MLP neurons of a small language model. Each row is named by its layer, matrix (gate and up: input weights) and neuron, and shows model dimensions 32-287. Each number is 500 + 25 x the weight over its row's rms, rounded and kept within 0 to 999. Numbers have three digits each. A neuron's up and down rows have the sign that makes its largest values positive.
Before each neuron's rows, "fires on" lists the tokens most often at its 100 highest values on Wikipedia text that the model never trained on; "fires in" lists the words (lower case) most often at its 100 highest values on Wikipedia text that the model never trained on.

fires on: " to", " government"
fires in: "to", "government"
L9.gate672:478487494467586486525459492471492507507488507488494500526481520444494465476487484499503478508497520528496477481520500503492469506532532497479479474484526520505497433534488497461517456533524496493495517489519496518535515515497510503522513495488462508465459510496498513485473501477478505535462499507489515550478507479523482490496491454445495473467542490504473511516471527502486452481468515516485521542509523452520454513526503522501502471469521494492487441519516505481433488488491502497504512532469498499488540467498436497503486518456507477479495505498482451422465475500487469509498486445487528519536528514511519484529523467531494522499522514454495547487519446517510458486501484493506479523542471484463512497489520499477501524476518497504507483528464476508492513493500474
L9.up672:506471513499542511504545490517543481501545514473490477515496543534493460478496469471528473524463522500539498525520526521463534486497502515554503464487555506538503464518491505492493457454509497458576455474483514474496464502518471485521537472459489497488516489529511485486529472460481476506508514533483515512500490501498509531481478485492500502476484529516492465538505486497488506543481472507497469525525478517503532513452531535501508496465519502494492534500532529553529460503545480481508512522508499507494483541461455520459525514513551508509513556484498510523501487510493503513514478497516504522474481489475494514491510484487525478522516527517471528537510510472490513509564538474501496542507492499518493468542460489489476488436522475483502499504511495545513501501514495

fires on: " for", " to", " among", " just", " by", " of"
fires in: "for", "to", "among", "just", "by", "of"
L4.gate303:485514502480547505512452511540515490540506537521511529528493490478529480463504487475519492514485563529488472505513473544482474548523492476523528472513491497518495461487489519491534478503495495512507465527509527489530533458449462472497486498510533514503493466514516472453499575482457501493505500505480510510519526503550511472522500501488466539491517529552501495494502494508529540528529510541465515521525489437479471459486471528495498506509453532490490505536498461474449500472513482497505512527511511511505510476500494464540551479424509490475478511473515481523527508527510489510477511473512525489476504481497514542493527461474486483478494502479519483499509483513528515480485534526531472503477471496515502476480508506521467506521488536483483512497475444491505480509507452
L4.up303:493453544471483512472493494481561498520465519513479503521481557522439528496505521482531473499477511486528527538484481455532520500530483522459449497480481524514513514490485505510509514476526482530480473490493503482509481486501450523493522519510495505525477487511490485510499477494484491539496469519484483489464484511519508470551555454498488451502483472483487465507512456499504546516553506506469516505526536480509485466473505519517500491538487542486480520502484480501460499444507512554452486503484490520514496491524513492481515500482518498519472495539524493498515561519456482535481450485540518505453459483516530528530510491480535459495469532472508527476481504489481504491498541515525478511496494470515466483494461485521512505507493470451480543509497488464485471514460514

fires on: " due", "ve", " also", " not", "ing"
fires in: "due", "ve", "also", "having", "not", "have"
L2.gate383:502502539536515503434526456480517496535495496522501507505553479454524484475520449477467515508500479464503491509516503491480538482482511491545500500496496511543524489449453498526502485508506507490479452498520527492542506466504497533454472465531452543474517495488476486496539519499515506464499502517511473458519497557425483546501450508524503517550480476509501480508524474469530458516460527467477517478489534466550505486476510504507476509471487499484518548518518525487508508487500526508479523516491494496493496503485515467490476476492479517515539510473453440487491525491508510468512459508517523504508474448489473490522516521535465492495536501476555495501519455514550494492499494488507500490475494517531538495458504532460462522517518525510506501532522523492488509533482523
L2.up383:507506544526491526489530470488514477493470514552511485487543507403498508547494496489497491511493462462495516528481487512444522551523530524530528481499453488500511476499468501520517493516498483470499502498464510516514484494496477515487476429516496502469520508489504428479492507496538471500513472471524468423497532537471459531481473476527477493529469456522515496477513533474504495547463507480483497520526518513517509496508525494511482484484483491486478535512476505505504472479506529503481494486501520491485469536480476461491493486492476520534522460456491471489519492501517470452511502519513503513508449480472500495509476501503514527495505510499517467496499495502568491562524490502504495477549469495537528487475480492484476454518529504553502507501481509476492510517494542

fires on: " to", " would", " not", " can", " will", " and"
fires in: "to", "would", "not", "can", "will", "and"
L9.gate691:436482524462499547498509498470500515491545501493489516492468500482505479462502491483498488529513492503541513462466527520502521503493521516534514456499463515463459463499486491502518486514488489484480457458509504486569485541522504502489524504530520485479497486519525517520491534519483466515517472495506507477480494491541471502448503468444510481492497521514499484523482483470482515536472481545480490514456510494523507479505479496491510470514526537508483502502543509474509433458498446525516507514478502524492515485499463533522486525453471470474478505490512485525523536513474471505493517530443492476567515483504484448519513488530546554533482520513465488488517544546481536477511485482499481489488452489524546479488520498503518481546501502546489508508520444526494487491460508
L9.up691:522486502477459497527479512517494533482510477506500526520506489503497484517516461524515491477505541547467534497489482489523463485528495507557491447483495459487492504475498527490455476496530497458566467460506536514505530532460479476434485456493479500464525483498499508422534507529476475530487499471522490502501516497527497454485499502478507445509499534468521500496482481512508486489495510478477503500478459513513481484438457526502493512517526476512492476516462495522455484477489440556505532505537521503500498470470478503474489532491516445479526491503474485500474513522498489489494464442499534470538489510529466502471544495513496538490500521517494498493490471491581497448526517527509478517493490483513494476497512462513519524491490512495452476460551532513501490506501478

fires on: " was", " worked"
fires in: "was", "worked"
L6.gate479:518503488511520504489517480476506496525509546488512496475516539439509480498567489537467476497543494531495504510541488500495521484538457510517448504466524522485479496513450539511504475521480504473479501462509500499506470522527485512480484516469525503484468499523536474543479479490497528500499534526538475522572526482503527525489467494517512543523504522520502495493490517477527496492496492472517490523475488519464478472456487519513486537574522529466489522510492536491475475536497504530495492477545502468523484475514500508510502534486469470520479467503488504521516511499522522526470493530488546514530494504517508504512488494525468479482497512494529526513494501466500485544462531481503503477459520497518463453469500465501555437507480527495490532477484498470515513497543558
L6.up479:472537510526480484508482513446510552496493506497522510483520484503473503452494503527530486464487494482524508482472511512518514527527512515519505554519523518454458511483480494512522513491531498445514493509492527521469498535478493469482453496527481486529486494481515511509521518540449485494496516502513537487483496505500515487523511516474498500499485520480500502506468498488490487539477482509498533512475515440488508469490474519516471507546525519527535487505484485554477490494522413496442509519493463497554487501521487488534489497506463455490497549471489484540452447520523489502470537503509499451492509467463525459535536529448514501465515494483544496469527514512461501495538465505493537497516538551475535487460481490486534544523490504529518526516501481502489514511450446

fires on: "S", " was", " been", " be", " is", " are"
fires in: "s", "was", "been", "be", "is", "are"
L6.gate570:579492513509516525484497465490481486502516448495490481511482514457522485511486490525512469532527481486463537500547510514499508558487458502529515459495442516484509517532503481482474468486464497490464492492533517500477454489477481502520506484511503493458455485470495534538458482497551505510486520470526524477539525518511487515508495531474501496491505504514492533462545530484527488474513487508497511522485494468520486437496530486511506515498542517532487511537481503526488447514537492521467496501504531495533491509462513569517491533468501479512469498486509468466556492447465513526532492505522533494488472502463526462458507490540481539457546482501500489479534519509515469482499518477501549512495466514491488466531482501454482506489489546525498517462496534533479517488464516
L6.up570:513489508521480490496515482547478548512538550530512479462516540492503512523457514509508508496495489521487549494501563501511518475516507532505505481452527500500485487461475508525458472487508522496512461484502513502499499523495510488479543530488506512516473492530508480501541470492508510445502518509519498471507544497456498472503485547540509471497521537485553507467488505511494504495538510488470537476461525463508529460496519569479493500490517471506491523487491546508468543521506530499496463480527543506488499484485467544499527510536489479504511481496476483514546528472542466470507496468540530510487531522526509524472507496482482481507487459536472555499497470458484481514528528503494444485548456484533523473507520516470470490505540524535493512484499471509491497521487473

fires on: " with", " for", " of", " to", " in", " during"
fires in: "with", "for", "of", "to", "in", "during"
L7.gate537:453525516485557463481486458515489467474539495485498498508497466464510490477528545528495536493489485488521472477458531501527488489515486510474492471527483533516486450477508493515452534516508499537525489423487542511532447558455484507564508484536510479462481526491512486475481514496511512485488506499511510473491487523466497519489492460481471506504496502444490466508503496525517482465502523525516522494479489463467463492480500485505540505541498486538506503478483466497521475523504512516530483466446476509514508478477560522481489491499483494527451525462508453480477497528488529507505547508483525491521516535481490501521471503520479521506502509467497520516481464544481485461487544503497528512505512490483525532536538503466509491508531491507471517487524507518461491549462517
L7.up537:491503510465473487517497500499505507507466518461488470505514477563526509513479490484470472487478518489524519508476523497505501475438506464472514504450521494471490463531506489477478509477464512481488523473466535480460469521475533496503470490530466501514478480484498478466494539541519523477507479547547476523525496453533486499497474514473479478484487483541516508501523476524483524540500502489490467501510482523504487470511548481500537505532553507480485490471482503573484490486467494475502506475517473492512482533430466498534527520518488533469480488559511513489479522496513503523445505477511497522464529483509499547508484496484480463470484501466471491484462501476433517541502492509481455508483501447512505475485491506507506530495454477564518484524510499527538470517476489

fires on: " is", " was", " are", " at", " under", "To"
fires in: "is", "was", "are", "at"
L7.gate190:505555491483462480460498506470489508530492446516473511518490488452494500531530494511491506478521523524526514441519474487490476524450465484502487465492473486487492487513489485516503497502486499468479490462491531506512489479519522530497513477442551470499509520488536534552493475533468457524484527470506521442473506490561482490487528525478520494524494522491530494467484497498505511521505499516508457512516507444474522485494534535504518455541499528516476468508552507492514516496470493504494479467552528501493510537518515518527509507482482500454491489505458433461470555511475475535478469497454540528502482536475519505506518474533495481464516465504491548501491498453498461497495476533460470528523482448486471510461578495474493497471461466508522486492506501517510492474466541
L7.up190:505502490533498492463481516528517499516483477470485506546482520463499487543480513525517484479477441500501501461495504491572493521464535497524481467503512482482529536525522501532495524503496484492502511468509538491511481465479483490506505489525503505483489503510534492498553509538467499524472475483496530483517528489520527522471517552494498497528484493506474540499457518485483446490496522479502494509451495509538512558502477548532501481505486503466547472488540487491504527471471478523485531501540551495506489474473523493528523529513522477472454499521526440526514552495538510461483506465515527481464525529508469502518549476458510507480492508504462509487488480496479482535512513526505534450508518495498504459493465480477492520470482532492516538504459487510475457499506488

fires on: " is", " was", " the", " are"
fires in: "is", "was", "the", "are"
L7.gate711:512470535523507529493544532506535504525516498538457484430480507509488485491532502491478488531488485502474508481466515509505537542513493506497518476478489515475544498556522489513493509534549504469500506511560522499500490459500497530502513508528537498471478482482517473494494483462485498464485516461519488522524552495541480486529495533518509508544504503512467517502489496508483479479534472505563450503474501498502510495490539547524460510490531497526500532487503471509488518509494491493480523517514537499466509502524562490537497550489462496500527512514514491504467486525484487532520516506485540489514517477480491473497531522504488508479459470488520488485487491497527526486476519509501512455481498492507513498481454452505469561469484489521538526470467491528474532490519504
L7.up711:493542501508524510526518468493501470497516498482486472462524463509506493493529533508489473482508533506518493472527520492466486518514484512474486445490494535485515508510480477510466564509502485494512539460496498494498509481466504466493442524438459471545473497502473502517496492495503507495473498470488548498491483462497511444535479520538524521522474527500493515481559513499504508521503490463499498546531488491516464491490516484495472468520474515510506541502496475575478530512525513471477488501509499489509502481502514511497544485511472443499556433559494516518493518463512485481485522465538536490526520520486544505519502535496505530488522527541474568480503498491465500569501491511509530476508519507497492506495488471545488523476471486474518489499516505463487537531496464

fires on: " is", " located", "s"
fires in: "is", "located", "house"
L9.gate611:491510477516514547499509489473528500465530485499514509503520536487492523503492500500500490474500504534479520509486477526486507508518477499464472514525469514507536509478485528486471527469444500491481548439499452504490506477510470490476513452463515469501481470429501486497495485491465544524468513478522471487556563475488515527452503477487547479504506524490530521507472494465498472499473483503543463473489450511501494461519488500495495434459491535518513518473515503518508492497496476488530471499500493515539492468525542515557442470539490487495514470504486501474481519470514542511547489541490481549488510456454500474495541538477515469459533510503496551507486523476551472495517514534535557512497494515500515458479522528534506522519497502526486526540534491500490495512476474
L9.up611:522482514490522528507511495527513483513502474506501497480504523473455488489487482505502488490503497524462491532475530491534476550473486485538523466520483484482512472506506518530502510462549468527546483472543522471554547481488480474543508517507507477502524492529513499503481500463498489483497505552527522531500514487511513542489503511481531503518481482487533540464500492477484459471527534491485501499520509458490486497525517489509561521458486529494499517558448522438469498496491439506504457550492507564510502521505487490551497493493484500502497466519505477530493495466479475498461477436499509528474499478483518526471477488471488536483503522575537544475512490489490492517483513507461541455499534479507530478463485512546508484473492542492467471486450489480483536483508498

fires on: " to", " would", " will", "ta"
fires in: "to", "would", "will"
L4.gate70:491538528457526507498494494524523488522476509491520479481494516514507497508489533467519494515495513471517508502483512485523506513489511516522479503488510534428492488535484508524479486544493497510486502514510490538534493473489457532520507470505496495534455518492469516478517527493486500489520514515502503479503473456574462466505505488522509503476516514505516496533460467479477492537480544552505470496492507463457480468492456488517498557499493515546508492509493537504520490538483436484509535522529500461539525526475487496524534528568461515480496558488492459475508523458471453505494513456521479501495489480488532428516491548505485458521499536451498514556498515497530512499486558484476494513491469495516518528495541478499499499476475483479505501475500466512489564534460485
L4.up70:441472496499487482481459467494522512538516490472508482508488537503520512482489524488502528526496515467538503540492515499503517469523477498513523511463500502465520490517443505462494428493511485532471479500485481507489507519478555504484517488502470471550512525508463502480488508512528462484517501530494500486517483472520522422536500476488473517518534469472491520502481516506544521478494517511517485526462528554446494527480438492530494529514528506504498541432526487504498476469480484517504530492480503462489483503489486504501480495509550547523519489520497462535520520518538498480500458508513465495520511508514456494560502501478521519473526500475511514527509474524501518512522491519467444527544435476519487471503441514496501503429565520508504477488530501454457531498492495